config = dict(
    optimizer='adamw',
    warmup_steps=243,
    final_lr_fraction=0.0,
    batch_tokens=[32768, 65536, 131072, 262144],
)
MLP neurons of a small language model. Each row is named by its layer, matrix (down: output weights) and neuron, and shows model dimensions 128-255. Each number is 128 + 24 x the weight over its row's rms, rounded and kept within 0 to 255. Numbers have three digits each.
A block is one neuron, or neurons of one layer that tend to fire together. After each block is what it responds to, as a language model described it from the Wikipedia text at the highest values.

L4.down92:130121079135099147115118139126102117171168122113118147148108123167104100136115117141165156131108159122091114093128108096135132138159133131097139118159171139140133082122128134120123136119139131179148167127138115091121112160113123103147128134100111131143097121098091148128140072149148148124118131125151147125148126135090088142076148127153138170195116097117148107104125122149108107140120
L4.down211:133127092129052116145126132142150146081118153147145121108119105146099119201105119121144166127146151120121121120119148115129166101126113105153115102106142107159060152141120157121104135131123164112126107112131094159127129135131102108148103103174168081125111129162158133122109125109136127167085089142113120178120137119100161102134122105135128137155150113107093054071124128144100100079112
L4.down275:114110101183148118120121119134147121148097137087115105122089131109141133133085110117127126157156150150095107144129103136110071165102138113071117154126170157119143092128118126119180111135123137106123098133136161123151115137159109176134099128147130125119117148102112130115147130102125117113110124131114109145178096079119142104124139099134098138093149160147120157117144133125126131105111
L4.down367:131122122139102150127121152088171128157120138126128136089093121150115118155101126173123095137081107157155073140166118161138135127107117131175089167143138080142104180103173113137143134134129121109090119127099154160157128098075143113116143085124133154106157104104111094094138141153143140124146140133094071108142128115130093174089126150148185110176173145159117147118111173151119106123061
L4.down574:126111101127143124138123097154124126111101129131128116133127143091139113109078133150183113125119144165136121139134169099155143133137120125140154136184136176108111127113204151107106148130101112173140105127117164173104083119056098152115115095130100096084137111145124178110141164095107161121126148120151133165118149125098132145138143142116125115133098134164047080136119112124117135141096
L4.down825:154095130106093139153147131086103133131129080153131123108125153117168105118124127164134150120111178157097121130149081103158128112136121109091141132156170141115138105136134131147118143099118142193161135136132135113136112107116139162139133095126119172097123147126082123133113105142153121093087111109108160158117156146090086130151110141145160146170132115110152145107134189146108082149186
L4.down958:168134140094108133103126099129140095142102150155104133139125110150137115134114112120111149114157153150087124155127099145125126129157096103098095083152164134152133121159122131084117127150096130131095131123166141135143131168110139141139132100120133139113137098168093131086156121194116139119138147093116155142124104126170129129083144121189146098127116124153131140125163163158120109101132
L4.down961:223099135153116150141136170157127112148114103096115099121121148099145134155110112139151114130129161139151119138111094116151171142129103129122124119120142123109118138123145142125113121112121139060111103112105116160138149145115096124131175114140112123145191152132136100139119177115118084119102135144176147137130143162108103143144155082107174163122151070101138169151151094118078138135104
Responds to: Word-final pieces

L9.down393:108127114132124092192116148140135116119145154155148148121147176135087148119128110143124118175131138127128137105125135135116134129152121132148134152136102109152130130120095124190112149124140135103075140161125161143088143149146184100117149142134120113097113135094156145152114169154149080143131161078105119119106164154129103126089118115113120090136102108121119119088132140155121166147122
L9.down496:126141127139134126133162122146183114131101125104136098106145119141127141102111114099128109147150100129120088119175133122130144158165123124096124164089133120143167156091144130119158146142162129108086083121153094131139084135135166143154140131096143126106162118069164101179160133140154149110121102129139061157137144137142142108167142161150140123120126112133136128152118115165106143107103
L9.down578:156128130145127134082164135131169141122134139105096114117124147146109116106132132121081140131161153109144078128171115125110173148126155132115115130081145151119086091140166120120136154144153123145099153133170171118129119107119111099137124102135197141128113110075162152106121144141134183171134109149125115114105146095129121083129107124133153128151098188143129145147140099092182094133086
L9.down593:095118130113137131134126155103131122167171166126128136110101136126085134144110172121124125139103072145143185086179116118090155136146109131122161114132146142131139161121113162144165146083124133104119096136126076117132136092191107099111149128105144108119096145118073190163165114142118113144143151112165102157136126096133103097136067145104106134144155130114118115149112126138160123122072
L9.down686:113166113141124120121114146157135081136163093135128113154164145115186144114125105110096138165121082130119123113140161098165113101151140132116150159137120093140142153083120115128108136121101090137156095141158141148144119116171131152151128135140132118126104160097111149128159163132144108141146117121135084088112099116096137096124129136121135164121182135124135100104130118168143129121129
L9.down735:102122154170133120192096153105099100119125068112106109133133177169116123102138072164188127109122152147166137097108171135126181105186099121127108137080159117138093096135132133139128173157131127089115158118123138168141094130146156132165131117098131134116159127145123167171160130101142156124115111091114134121114112106168113103088142160163117118130175132136108160143125112122128117151120
L9.down743:139122147122112145144119138149107122122136082138127158101112115136085147101171138141142137131104113138121129135130182121144136152158140112070143134120124167117149126090155098121115125110167102139155167139156141103156138162169140141156142091122138091148103138103161145119149140118121157155135118123086091100107144092116110103139191142136104102156126099143113137133113145141120135149159
L9.down959:119106145128150121139147095119117121157107111176141163123158118119133085122114147135141154118094118156137133106135109133115171124102141138160126143105117108129131146127128135128103161126138077109150125102119104134118120152152163128176116125134133075123119132152105131151099170182141135169129119064181098135119073117136059149083110159104108087146161052137135108096162133106107107112150
Responds to: Article "an" and word starts

L4.down27:164115107084127130136114103154122134102121105102168162139136151087134136131139145116086142112169140125098168144131132106112146126119177141118144124108101158094114105125117130104155129106145109109126166154103111123150150132108129121106119104115116077150154154158113131152112160118106171085090135148136162140131114129128141103187136101123158184138111137106149030121140097129136157147139
L4.down307:116110166129133125134138109132107127128147159110138103100178129154123092121088155097118121131166148080156147105115143132122139140101139118170140100121094112100085123148065139135113153159158144120134131123129162104137178136083148124132120178125133128081111120139173173209126064066102131146111150127154170113092124122109151079127134129131111121161126157105130115102125133130136135093145
L4.down355:133161131150130139125141144111134125090114154091133160160140132125108130138118124155143190121172145058063146181128157106131131146110113119139139135163140111091136119134151105090117173102113158157159119163130138092124134142127150181156111117160180132081119113168157107088095089099135134106159142120123122092137099122116144091062113110130114099128121084167164144089108158131138120095173
L4.down544:125117118121118149170096158155170127178146141105088127089116128118097114118106141130139131143085112113121092155172070176147149157118109109159105153149147126143131085121130092129154143135140115082085135123107129103138159130122144079157097084113131156100141127115169085125125138110089096116129118137121108145127117140125107150139141142122138103118135148134162137138143147148118095082111
L4.down584:150108135121166083136103102102112132144131104134159133122132168116131085111123098143147159112166125113113166111127117107100134112124129172107145101131151127115108113148109135119122178119128123161113121170126129135131176077103154150140111087123123126118132096163125140151110110087121158124114131123145132119132092124141112099128127120081126161136112175156114126119131099116156151119187
L4.down639:137124146153092127116140159139134120119133136118129077135110124204157145119160082126071155100147174108131140122120146145183125117095095125162103122151159113116120107126107098121114119119161092129130119105139143135090152126134117143109109119144145184118129128096103129121107106067141098123124129111106125147118164153139159137127093139126141084135128106226094127099112191149113123151094
L4.down646:128135123132160080129119155134125140109150100140153109103105147157134105153156110178144151110138146118131102095125137128120118108134135140197071113147147109147164140137114134135113127096136139148160115110120172113086171134090151129141141119150151165078101090137152144141130130091140098116106112123140134141130136145126123053137091144120120124121147129142101106098121131121099132133148
L4.down810:104139107144090135146120165093135141109141102112143092143101106155173123132171097126096175101156115090167141155123192115124094122111087129113114080112153112112113177134133115089134112139157114152140143117120124124060166139129138151122139159149147184115134125123121140066126102073160087131146107130103128140143122133142131116147104120160096137114162090160070116103132128150086100172111
Responds to: Copulas, articles and "or" connectors

L6.down795:133113155103078138117144125108152142130095103129112131136106142129164134156122102134143130157123128132119097107150146106167138122129164110171097132126139098122122106161144144110136102101115110144154120120118080125118166110151115114135203154112129127152169140110075098155130138137177094105118116141135119175134104062111105157124131111057129130113110124139149165085122163154147180105128
Responds to: Article "an" and fragments

L9.down144:122118116129155151071129114126151105131133152128122100135124163119101141137125125097140132105159137125170127133127119156121119179137161118130088120117097105120111138141131150136130133122152092103140162140157098119142144155126075135091119136161146146115129132180105152147152168149130146136151109140147094144096110108109123115138095125105117113078108096152147156063107141121112128115107
L9.down471:163159116113110116160099121096100108102138122115155159149140131120153121107097073157160139115131093129134122175113110135157121163084136097116110142130141107108133122148135161130118110118153113135120114134142103113116159162144141135150124124132116167127130141108091139120131116137120151127094185118189127124121120099163123140098144138121148140132141158143094157140140139109132161130136
L9.down487:112141123107136162130116108132134153101146140110179104145149111119127098160113185099148137110118125149129084123164144097116113115153146132096132149107099104135133092110129137079108145164132100149134135120147123118196115104153118108115106108081136112103125110130122126150137104127096111084155134076152098128120151116085184152154122093102142144105135110121132113122117117141112152112145
L9.down535:114089146150147104134138119117178096111144128099078159137154095134174098133109188141168133052088105108105162108151132139126109106119093124140166123146139162122117134129142103093145126134102116132145104109129095112155137113147154125160114151096146145158122169135154106173138135169150167127113135133118147084132106104151088083138146142122094095164175104113129163127140154133138111150129
L9.down685:146094163124161125148163120121113176161129115173140096160143090132159145143125144092134144100167126144093103074096118163168092112135118133101128115132098144145127159132119116124092130129154112102137127103143113119156117071165141110148152183131093148145100142110142139136118112152154133145092129075121109111132186122111125134138150130130158143133187118109099112115155148162103132106110
L9.down774:104096171140111129158100123135128148118086105140111114160105166143117127124142114138136142129094130117100167109149098144124126109136116107117105090119148125113137210153101073116130131137146117174144156109110143106140174128122114098153173138107111146106101107122141126150093099116096120114173131130109148129166157149139121146130144104150141098143097173130154138165129125169126103116110
L9.down844:129120115107144136155118096114165191098109114082150133114101184125103108130118147119149098094126113139127113121083148158115145159090110136101134132127145108138146111136148144113129119106156147129148113138080094155098107123161119129136120143147171129142117110144089127161155168116121157088144127143078167135127085159111162139139158122117117135108166124124143135145094097113113147130118
L9.down885:160062142146135116170142143101109118102135110127173109133127144109094172099161119119121141108137136114147152148139110149098143097135122126168146114150136150138089138109118113102106174136134094133152127091138120105119129131117165074111176122106139158119127139129117151168101131051126164134181123125118138109079158136150135111091117126125113106103094138120203129142148112114137139153096
Responds to: Mid-word subword fragments

L6.down1012:053082150113118116129102109079122131132163109121104117133155087146097151165118136127075145100123124132165123121119122160144150150130096114136113155110083144151164132150101138144123166157163118117131136141147158114158102118114128110107164125137117100133145152090151136096126075133149123133098116133123103125111098144132126112099097154123102134122082122092144097157128104123097168145112
Responds to: Mid-word consonant pieces